Weights of a small GPT-style language model, trained from scratch on English Wikipedia.
Training: a variant of Muon for these matrices, 1693M tokens, 8784 steps.
MLP neurons of a small language model. Each row is named by its layer, matrix (gate and up: input weights; down: output weights) and neuron, and shows model dimensions 202-329. Each number is 500 + 25 x the weight over its row's rms, rounded and kept within 0 to 999. Numbers have three digits each. A neuron's up and down rows have the sign that makes its largest values positive.
A block is one neuron, or neurons of one layer that tend to fire together. Before each block is what it responds to, as a language model described it from the Wikipedia text at the highest values.

Word-initial letter after opener
L4.gate2:487508548499494519509510493480521469505537530556475490478568503543522478553493481454494507455502475519495507486522502493487507516495501461484502508493490511498521479490480504528474546454461526508480504496497505495489544504506490499503497523489521499494509476481519471501526496516492502466534520551514495486479517515472482524505540537506456513509477490482456538489510489469476523456473
L4.up2:488519513418525523519454530511493503488522527515499504481494541509508495513470552468510521481479523508534565472476459486488504529536494474480474492493506523484513491556547499462481533510500488506517518540487519493504503491510512494513495506518528512492490501502519543457457521492433528500498541488500545463498504482480481448455479474506496506498461529518440532440476544471465493541507
L4.down2:477484497493517485481523476523476505496470534519494510444469479500494495502463559463514496454497499531503525543520494503540477478520525473490516538504500518482503531483537497488486517521493468498513500464480519502518497554474460529466482529433501518454517491532506496464516480500493480478489479513501511487456488508509496525441512490477486522514448482533507538516491503508459495476502
L4.gate279:451484514482492459508490451488507482461472527527466485493498501528524509464505495491551488487523526467528505521517497504517520493490495442512507526483492457491501500556510496478464501488538520488536515492518493511489490478510474516479491477460515493497495515514516503458487493492486504506460502508466533515520503523490464513461480498467557480529555495494511466501523465510509485493502
L4.up279:500461522517492556463521468461514481447521523519496553506444503537524532508496523504508482509530530499488537538494470497507486520484487503500500508463430492463527517535536463471487526494485526479484528496519510509509488496488470520489508495514500500516511492492521526532486500515526496504505537530501476529535530520493531472511523523459496545533524440496494486496526493491533463479503
L4.down279:477491480505540548498489508467505534527503552461491502523486469509467499512485463528522508508488511495478527507504539523481479509514460552500484542507457473493487474488530489515505473494496495508491436501489530487504501489519509511448462490488445493533487495515468528507470493483563514494505499510468493527538463518506468480524505480508543496503479486518517502475538488464532495518505
L4.gate626:496460481517463527519482489521473502500495476502466460498490488529532496459515539512495550529499490546570526466513498472520550489482469542494525501496451500477465486462526518531486496506494530508459522503522505500504527527469493510488538466502527470511519508494502546487509505513494511513528451459529484531523495509514486491490533521475549529494515530475526479474515516461492483484524
L4.up626:491458542465510473495501496519548515454538575518515508498516499495507512524490506463500476489500542511518497485523504534488525539500439487470525487448514458472505486543497447520484524508514531471510519489547465474489471505474492504505495526511485507514528536506552530506494526467502489490518518547558494422521498521460479448511517492505512493514517510466550467509511491494486460512490
L4.down626:493466513503555485472493518489479508500497488481485492513507502476522508486511497424498510501512516476449557495469485496486499477492462497476476509497483506488469478503476534502511511497482537456487483530569468459544518466469492541506512516499506518537522506463501484497488478502505499531453466516519469509516482493506476529507512513509519503509516494538543481523493493467557480535463
L4.gate857:538499507517535510502485506537472475441502522548512522471564514527546461476456485469498497436485499505528486489495534468498492495505523492492472491524476514519501443513505495494528467507500508509500528508543463532496466469467453482460512494538544524484476493465547474506488484508492442484484521518505523530503527518485461506481532517458507484531516521547498522529528492506487525473493
L4.up857:504476496491495515470478510469531533479505474537508538492503526517522466500493519506513473500480502514502506502488499528516531544493482495446523495491504555489514467497509478441504484523528494499533492491556528529508506505523495483476501496502436500481474524463495501501533531485487464521471479471521552483490483515476482468498489519502484482502499498504458481488499514478485506487515
L4.down857:455467503489516553520512472497489490507487492526480514480505485526505501488511525474509485445484497509490523488517453527491499496533504499506500509511502488526447477520458481494508479513500464511500521491491438528489508482481472489504527520544490499497506504487530475534471463483480504475500484468500539487466478449502470510501507473512510552541460452479516487514531503457538527494453

Punctuation ending proper names
L2.gate320:471515487492527479503515504529460520525495507491511505477519486493507553513458534518509472515499498481485488502472460549528514546507496478463497496520522509554505509434473527513505542504498517501525494484524495564518537499581509518472489491463518499509497507492495487509482470531505497499468530479533532494502484534479459462491506456475498540519466491500477468462497499483504498463437
L2.up320:477525521517528454455483526505486518525499539517525478491560482515476560498464515549512506534508460529494495528499515502448517483484481513492445484492498550476487507452531508484491515520514516483498504485482514518508523477530539504476506476467484524497472498527520495548481516494471491451498493525478522486490506529493444458486472448483518512517497514499477475462491481431490475483485
L2.down320:515455487504475536493512474505491448453485499466484440533486498442500434485515520438458525512474544479524491477502483481485504504499494529524538491482518478525461494542523479504518463470482514526518498458526500501510477420495535522480504526551473490517499526480481531500511537505514515502480494492509527496525540477524505506522484533551469507529502490497494538453480520534473513552517
L2.gate606:525500486535507531479446530502484489495511500498563489481515476508525483447525494510526517552507544511523510483492517474460498493471503469512521510510504467499483503493474474508535548460455467517519530513515495480556525478504518470489575479520543493479464546545517484475501526494503537472496514545425521504546503514505515475467466477505472516454486504496491502479513541506443519467512
L2.up606:494557467467490527521530514502494493478540492457492498528495504529476501532494481499534532492513516438538500526463529530507478526536525523538490518492514542507498497509460558483542502498431475490499478500526493526489497503504512456497525502464520521462521477508504520499526545539515472566529482555433452491496460519506484468536507481497485508477492475474488476491483489465509504491498
L2.down606:499486511486536494496469444511476519451514462514501548509461511458509520467478490470496492472501498467466492481497507525515494516519504494552498478478511490488505471539542518515499495513510492525497501455502480536470502436523497506460515511532513491468458519489498453472473522485490521538512475496496464517493422504468482522521501497477481526508490481477506449494485507502489536474501
L2.gate673:467499503533519487486469532515507534466504524508512450518517486496449510522490536519506511507510496547492509488474482505508502550531490489503513487528487555464505505486484479477492490470482496493516514491533519499519528459534483522533508478467475493548508476529504455470499507462526476507560497540462516478505541484490466473488511466477484493493522485510475466488511538494547487528496
L2.up673:445469475530500496459483529525502506476507536517534486504497487528476509496488537483525532504531487539487481503505494504521465510513493503514499468531496518444504465528481489469521496499536504531532534480518472512543515470527572545537528509500494450557461440536533485518487475447509473498529522495461470507520530506526471456476505465490441503505496495498482450489459521475496459506509
L2.down673:491493509514494476497512474522514537429468507472536513522468469495533464534498487503466526508503450460525513517469497498456462497497505476473497517496513490508500490495545523531507515487542484513546514486501436502513460524520491523467484548535464492512476543458505506510460543505476526518478462455519469497528488481475492499554462508504491522492490476485559537505505485462472505446510
L2.gate717:498483496512473541479497515482560448521544505514489529521505459452521511527439493512496489494490479509471488518534498515516459480516510501542470494507522496503474505503498495463497499511544476479435493500505493487481486501514464528464494511497477466534490484478514497508478446521493521514518522464505453520522526486481516520446511529526507474498469517533521492464519461475528496465528
L2.up717:444505542528465507537482535476491575493503494501529510548484477536478458500496453504469527509470526467470504534457455522493483493486497520485512514544566502518498522510505490494492478486510457462468521436514499532472494488522477467487487536495500530535466477499532457496485493504515512496470496509470528519505538482524463495472524473496499529483453502509510496501494482457510485509527
L2.down717:523475470488496505495497475505518489473535538511546475490513486494528555495499511478542525468505538535571530449535516490490472484517518511502495473478479553485462489503495501465521487514490492498499521487465477533517524507481470524510488510463460464467448509475471486496480498522441531456447504476470528488477506482444501483522492507499503505510471524526495547483493503511469498502492

Name-start fragments
L4.gate51:492569499504479449437501503462524492476465515520529545501449475515488546489473467528517507536493516507501499516539503519520498484501480501491495485496530475484488509426503493469502524494498478501477516483525503537490524479478533536512523524510497498490493456480510539579484514536477450493512513469513501479467526510473486466469532505462492511517491522467518521508541490431457513495493
L4.up51:469506477508466470543512488516512515498554501499542465525523489475510528487484458505501483518492489476514468500521510511547538509535514458525511549534511528483546506466453502488472499463559532511530538482452507507512494526521465542519490543483494526491503456518478494482447485496495508524543491481483494515510494473478550462492524453494526525453489524445477498511512473521509509509530
L4.down51:519539473507487526462477518481509501483444516500496541510431524524478501479512511521516535513526496541481522504507496503475488492492495513481498460501519488506473518503512505469544527506482481484470472508536506507510511457487546503510502490485520473519484543503546520540525511535489475505510522506523514484468525515498466521497477510529467499543506485540538518512537528420468493474472
L4.gate189:516506522512488500517526560564504465441504484509474508514496531488480519474497535493548533503489471481505501491529540525449531523486481488504504517493461497452501504469499507520542530498477458522502483493510509498496501520486523545504520522498479499488520466462503493458508515492474509494501428490488522503498518496461463490501510508502514509508512516526499521507477482502480510534498
L4.up189:542479551491483498474523465488531483470536500481511521470497476495504485506488520506552487562471482521489551549548458491504506486519467489526491517490489454514523513512499486469511495506540519477556463488484534546505460526450512535465559470506507523459550470502509495486506516542540517479503532525474485507491525480525482491495490464481522514480519493501438475460485477517474484507506
L4.down189:508517508471477489517494540494502435475522518475508489518471512485499532479466518452521531468418534480511553508525496493528565478557459535493445536539486480458514483507444491487504505493491468502457479477484522474528470505475484515500498487489472506514483486496530470513486499460511504497519490493528502527521518517483495487470549480523514498535510513472491541522479496506480485515456
L4.gate276:476458513506518514536492466464503494470510503489497486525501443502488468497512502539489470480459503501495469525478544454500546483483454495456472511521492466521479496482511535491528537494488470506478496522544497528507536480508499514490507535523548493461540487492504497483518511529502487512526523521507493529509549540453475478488506473511492545519484510541478520512471495524469532510496
L4.up276:529502535492508510491541493490538501471485508488496495484476505480482436484492497506516513486505525525481492512536508511492461484568518484484510510447505474525549519505501525492456509486518509538528472534500526510457502519481484522486519463470472452517514523515539477500519483513526476558481475519479535492493484487475534501457531503468497479509499505499471472508523485546501517534504
L4.down276:488495467500502476507486493488483481459506506521486531506483477448500536474502496474503484531483532498508477469499502474513510477476465499486497454483491545489467493494485427530532564469512481474536493491495517492479501444510498483488492479485475493501471507496469516487424472482488498501510493481471458519494478508478524476487495497540484468500536466513528544559518530500533478510502
L4.gate847:498475516498523510514487451487501501477530468504518462490476495462470519495513505489508516499509532503500500498484579516524516491513487445484490511530484474464530503469504489513515531479501540525485535536476497520494510523487493519524552490469512530488527515481534491465518522481521499569541465475496528509526473507487495498468531490482528498482519543517442511498521542517557488481501
L4.up847:500493507489485499501564484499559486522507484493487464536510478523512468506513514497507515506495530511492534521530453525489451509555517476502463502534503488487485505500461480519495464488472510495463484510526504527497480476441468494475487537493492561471485488503586487510521509490509476565505502493472525485523496546519470568496474486507436478489475508532500508511484496455569498567474
L4.down847:513467547502460515507500468523479525466560494495536489492459497456516492502512495522501461534469537472480471514495522485532521499513514484519482496514486527493554529499507501545498501484496515494461500531510510547472501496521492541488522481492511536473504481495554474446502481474523490521516481479458523505548505496499501487506508457470519489471433518469474481511484503533531495531444

Word-initial p/n fragments
L3.gate933:532484542501521490533535488529546495503479543510504523501522449481474520487481523489498551529518515525512535515482474507511516465454507473562528500442531480488508470535468552486490481471484543507494502473496518461467487554485473525483499499484523544482534529476558516488494517502492493485512488471525514517479500524467467485496489495509478441465476499496496499513492465478502477483469
L3.up933:472518507507489514482519496504501555477516473482520508495491492456499525500494504490496540517493472479479520496482487478496494497502481475505494473481515463479527446509485517490511466514496461411479514474498499478476523543475514506496464511513527461473565495525502530468457477516441490523491458530497506516479488498476468557516489492485507475458477532526486493481520511478496515525489
L3.down933:504531489474496499449519474506500490558505503498539442490464504522509476507497523455488458538510535487496506491489496489467545487498457484519496513479486461470506461525533467508549557484529551505542510462484491492486452518494475497469509466508517559482483512519524484497526511529479478479497497531520473491464461498510488523503532523517465504483491544485473463546534499501497495506458

Surname endings
L4.gate23:505538503503485517522514530534489537523555501469503490516526462519503475492502457480504565469453484497488451511513413516466471470504432511461479436525516548502491497498493474505508542506471508487496494497490465528450520494471458468480521478482483426525512468474462475466520497529549486497517528556439528474484527523481511495455520490477490508496532464527521512511489512489477502516468
L4.up23:521540479526524488541504481505458478458474467478540506527542537521494500493504483470487526508496456518475490456444475514507473494428448511486475481497519507475523516498475491468551483525513507474476493522529483485481517530490440471500529496499468487476493479497451495522522514480494480519525517527505524494531532497484506487491495495532507508505488434479493540551484522437508526514518
L4.down23:520520507537458496503527478536475527515513537459478495517539492472531476467530502490536521518475444486515489521539473503498500494492473475510505464487497513465462479467501491491485468491481527506490498527444505553479500493516516472446513482494485445535457513512466484518486485527492508498499470471450503536472510495495501506458531516485488469501489516527525518481485507546471494468472
L4.gate327:499514464524557494536485499518445536518525519467512466500526510508528465497476465460473516481467525534483478491498515485490493488505476516481522441479539468500541529458520507556554501517507493500496484527518498492485515502512515501471506529495480476475430516437504470487499488521486498485560493510460517473555546508490479506510526501495507505500533485523546501482487495476469504551508
L4.up327:512500547512525488524471474467468518513459484490487475520470527482481479532485466494520496530467504497500520508481464460493519467522427498482481490518464478533462498499482511534529535512486542499485498508497485525465508502443509519511517510545465490535473479477493485493496488542498486499533535474468500499525550526494519505501512514473432508464506441552470528458475497500517483462478
L4.down327:503469493491501515498488549521555539528471518474456509501501451500510501515466481527482515519464464498502478491474518488508540529485497501520498511536534491494450503482526455517528517473456492449464523513493501502503497562487507537489531525513478513510479470522484483509493508520469516550510473452498455508524538482473514516509485554511475519480509508494499515528509463491513511496510
L4.gate413:515497523443519509506550492511515483473502518487488497486544482498482452506509540499508498478472497509547488493484531503491481502482472454501506477535480502515489513522486476505457477483472498489508496503479535526444531534535508486503494482503503472529562524537472462481542511505527507514473511493450534496515501538515476519468548524510434474550518518507523505523495526488511460493464
L4.up413:518565493587555503510499473504528489507500466493519508507475530455470502480509484554557507494490463511484492474505512521461492513484482490481477516528543424486521485469529547497543508512491516480495533528522503509491510510477497531500494471530507507522514468482502507487494522515524515489530492538478525489469547503469466545463516504523492507521467507484494524552498477443530516498500
L4.down413:520515487470521528515499506526507536516524506485464503535538476553527532493521482497453526468461516523458472527533498480532525538503505481549495529481511508475518524525468502478510527481544496513504480495470447548474480507556498469455491526518546489545446525493492522517487506530513527528522464476492506543500487456551506527500510485480513504481493513514500484469515478526502524486444
L4.gate715:492512525506493483480529528500485494484504529498452488525485486497480458509486480496546544484486477526508476485487530505500507509517505517536465460500468496493513498469493485520542496464508490454480497529533520504478480487495501472461545525530477450497474518495505470482488490531495496534525468518449542496493527530480484502469482500459501519508524413532492520466509484497497526496485
L4.up715:503502501519470482527498497471516471528513471483489487516492473485480471488535477467440523524458528470441470496506463512498538502503452485442497497523527498506480466500511527494542490467528466485507516471515537516488504501467519474515518459528450462473522503517452480490491526511496495542502485502455535503491508515510496525429501466484475484480512451527529481506478511492494519501474
L4.down715:512502524480457538429488525472471516522469496494505519536494493507487451520478493514522533476548432491497506469464508479484491479493541488495506478506503553463503493551546486517440479522498505446490495524462529480488488472501500483487513507498497461474517499503502495479507499496504523515442490513452549460531508465443505535480502507467552463527504536500532495479507486558510517497494

Names in list entries
L3.gate927:532488514468501454507496495540514555532492501495514484554533483513478500501478500470509514529492530520552499518496429462530491465509516472461511533479471496487515511470506493531499507553462513511518451550581476517511498530468516490505515510481517511513518481469490482480512466487553503523461498532470488500488541501447486506506517523516534529553453472518518502501512460504478484490503
L3.up927:504443506459494508503489508510503507534558505469542520492542478472465498481488481474526518536526519499486480485517472492476469515512524434493516554481471508493511478497522482498530513524497574485528522564514482528548454485513484468499495506509509462507497545478498510503484480508493486494501505546499546519488529489470473530515544509470457482473507515483482484501481493513499500513485
L3.down927:499483543491487496513508496463506525489486471520536517464556473510482487517475528493514475511494513479509468498524521488487500535508495499482496501508510498460464492454551530523491500520471535545488483510471515499491534509481500481470553542504536502514479473514491481497497514467493527496502481508504445507474467486469467513470496458529528535454518510459504489492502467520480493500507

Proper-name first piece
L2.gate296:491517513485509496530531516504487495458449512486510470539492488502499525539504517493471513533491549502496525488460518497485500497522497507449500479525477493461492485504500528513527462477493489550498503488511495465490496514541505520443519462509495479470507452512470486502506537506494479524537490473481519518480491478457493464507545504483485520541474494474502513555523515482523494480500
L2.up296:543461510503511535491475545489495503469519520467478517523516459528504482510449518505459559496513556495488500491515492487500507531496487472469513451543489495522490480479493477477514474476471509506497487494504488477495533526522535521530509508487538483489500507534504501558522512468470444522528501514489485486519512487490493505500505518544513504544496481496527487532492510508516521473474
L2.down296:477507487520511581508479489474516519476524517501485480536500468468547539529527483479504477472507490449537504526460487515517524477504475512528499539541447471524499533485471490525484541467516493490484494488513457510484521488502517503492469500519451495493484492472491547559534493514499461507513521478508445486504498451490509504510491533507456508493484478525473490541490497479504477446508
L2.gate304:486477547544492521498505497493506517462493502507437541475488472514519513520486483546525516499509530519460508508517523513503483506520523488490499514503486460464520482503512448527484462498535449488505543489481503508526535537522511529476521458501510502490489519508508494547484518510465501496535501545521505507519496489494492489550522499465473498509472475478500524461501496506523505490456
L2.up304:491502505500545509486506508465505511481482498492487503495485493517504513484476475544512517520502509460487498517502497504494482534491506508478510491501478473504509481426526484525518470516479523521529521513517527511507548526514526514484500511438497472487473509559515483503540509520453510513503498493517539485544468458470556486505592491488502507530449522516477474459492522530507460511529
L2.down304:528526537560505492513497467514486499480521526499469480512554499489533555479488471490498487456491512489532506482482467502497541458463450508484492499520522473511480550506518478519529467506505496487508516491504492477501522460506495467477501478447519520466513542507526529511488529471490506501482536517435496538510507547512530544525475520525534490505481499527468484509487541475477453503473
L2.gate904:448506548470451495512520513441499484472499500496516447526495455486523515500477501565493544566488501430487516508544491501490502514512498537483497499498511500474489485493513456518483524519490483474508517465499478480512482475509546482487458499498520504489514535547473508492511500524468443498499487502448526497518486517516507495491487478490470510513478480492475514487529536516529517500526
L2.up904:461502500506524508495523508510494461483495486516524524509466463524460471504482500519494563502508556515496498486504500464450490530543532508526451531511483493499456511492487455523524475525508474530502488523436509496479492500510525523448523465510524522505466503495527505477555450515514527487499484504535478475497486502451475524487521476489470461468473542482469532475529534568493513494480
L2.down904:515544504497512516477475489497486527485506474480490500506519500472489534505524470486496524461486509465517500477539472524540512520484463553465536494508483473437544483506510493481500516489457517521480512487558477486501457497493480480494478510511461488481521469495530551492467478495514460538492490528480481502490480445525492474520514497505509492487470464539476493568508530481510501506474
L2.gate941:478500507462472535516490513519517528496460493532471518526484440506502504526444498529468532518499557488498487546516495476511490492526507478453479490499512453523505473502504492521498466499468486576495525530504488480490537536545498504454494459477491479466462526540482511512526486501491474494517487521532542495543477514498474518470522485459483463542438463515483507516550517526561514480491
L2.up941:448470518481457463528513500467479500480466490501468484495506490498497515516481464531511528498476509497528538552519527463511487513509486481478485512527512445495501481513538509507480455484482479526518509496512511477482495528520527526481523494459526475438471494528502492544512501479503481535533483533515563515509523513496501492472510487455490451511459506512477469474528519534528491486506
L2.down941:502459549531529590563489478515516486491514480493490459493528532492496507494470478459526454493533502473538513497530502518500520486508486522474464489506474456537479516497471455473527503453519478484465488512504474513483490475505516494467543489522460490465493509472505552485447517497482454522464521511429486504508519490506492520563526514485499492500474463516507517509494507442518512471470

Opening parenthesis or quote
L2.gate57:514481492503502517540523510503495525525520472491468485510516487532495532499515538455488517532510496452511460521483475499548502487480484510491546497489491477438480505453488481506498517482502475502563496497507505467497534490474531534492527524467506494525515488485529486544519575507522506503507535565499494522499532462496455496476534497526480510514495489537490535505474520497487464458463
L2.up57:507463472497494457491505494497456467519490510478497501510501495496514481490520514522512484515470475536496508488515508495490521519468506560519532505526449562510477540492528517516494505536497485502515588492525458537599491516504515459490546511488524481470489504498486541520481492485451464499486551507459448462557525497527506480490480484493490475523500506525488481483470502495492502513520
L2.down57:501468521535526498502479489481557525504511542498459484526500571483535486538484482514491520480545505502522500482475520538450502478460483519453508473435505526470507467511490520485504526516508480498490536517533484469505547494478505491492477464465491533519449522542481504480485487455512450451529497486503481448528505534542459504487509525497533448546498493536396536553474543475530493480492
L2.gate572:496448542488524509469477506486509491457529554519508496558503528504495492498497504501499445490500480526479496483496466520480535502488475521504514517497552541500506485513476503484523525528500490517496505498541521512456512533510530514524527539543523507528497558507504501520449495475510487509493511489555493518511546534474498476502471513471509459492505544487491470491495536505530478544457
L2.up572:494473504508541521518472490506475510461525537479513519511538530476515498487510516491533465541479536512480489485512486524511554505509497524524531533499525566493489487488462504490449505523522505485441517476496505532466485521513547502541500516508520471518511499489524540528478499512500486530486475491546490492469530478492537480476521512500469485519474556492545538500533541450491451509489
L2.down572:531486526483484482492497508511549497477510544527475480500500504470488532496467493455510521460480535466514493479488511471516503464493484473518553485532538497477505550501477536487520483535504543499467510528496464493484491483529551486516473481517500483509459547503522550523478546483513520480540481477576491474482487479537497473485465492466463513516495508514439448513500467473481518473499
L2.gate607:491487537436503454486515483504543502515514473513483472521500518492529519514493535515494530511514540480550493535516509469428496480526480522505524520521509506521499500466507517475487491498473530526546475501544486488518484452482498464465479526487531466470530526502505531516484505511532492460529498469534499521481545511505484476488488487461522507497488487487501506488547503495532492468552
L2.up607:501495473472487537488464503544535473498502513414527531543506523553459524527450483514519500525496515533517469501449472485516507488494460497523472509491505515528519522465499487465528506501516496509437498505500509486455511518507465507485540484522500462504504509508492536498480500568530457467523473544521510482510528484429514519501517490495486492527502496484523476521549487474502493504453
L2.down607:488471483471536527501489482489531519508508500539462453492498490488501477470516500471478481547506497498487497500484503497521473482497482519484485471463462536491515452508490516474535499498495533503520478524492505494504489472493473519467528519505488507493518463514532539483437525501511463510468528485517530487501493502506512519544504502440523466464518505506501479509505483432486527478466
L2.gate868:448499538535526481537493488507541468506496524488481505486537498536500530473509527501471535515521542520515514521464513502458462532425448507481518472514489511468471519518513498482491525495522502532477486515496489536448515461492529443482483509555505472503491506494522460447469493461526496490471526522496535520483520521430474511521466493489492498522528535511509499532570501500468501501478
L2.up868:528505512506518543549425462486531478460505481476510524502475512488505487509507509468532522478490459505456555510512509506557488537488443508505531507526502531473457543490489511513491512510497534529496510469494507483490510501501493505524533494486492482498507480519500539499497492488483513490509490517522524517505510511545498497479493527453511492501480534471498531555541558441550540467492
L2.down868:496466501528536458485526529491523511476505532499476538494511504471516527510514517556555479501472474504553528488531488515504503502482504517476519496478496465491504516498473494434449515498466478456494475479491554503504476511522490526482507477495505482469504488469471509560521456537483491509502546482518473507514484511505461495515480482565503514483464482515491452502461458431496479515502

Repeated name onsets
L3.gate527:505512521540496518543504489501537491476502468505505515475517501453474498459512539504515484521506504491535473492481554528533501488529500468482470508454478487484522488482480508528474565477494536500525522524528499484534501528477473502504475506475482504480521473478490497483529486510550471514532468518519514477500499506446508471478515501497495493468483469492424522484507518447467436482549
L3.up527:480478458481451470544487493524526489502510539506499490486536515535546459512461516488477453480490519457546496521548508529526553476533518487475499459492502515524513467498457508507458515484522509520509518527514448505459473536488488486463477485504473491501468494486472501468533523504538500487468493504500515520481530503458506453511504493481483525499490486501472489507506510501472503506504
L3.down527:495453583507497519488502508528501497481515410542504497522500524452509458515504516464444531495435514539540536476525541492479491526491533468478445488487434482485546475494501492518509506508487503483523517513468476462502505531497542504501485458501496535499534490464470520497530466533475477522479511508546557523499509483478563478504491539522521457482513507519464517512506465460519507500473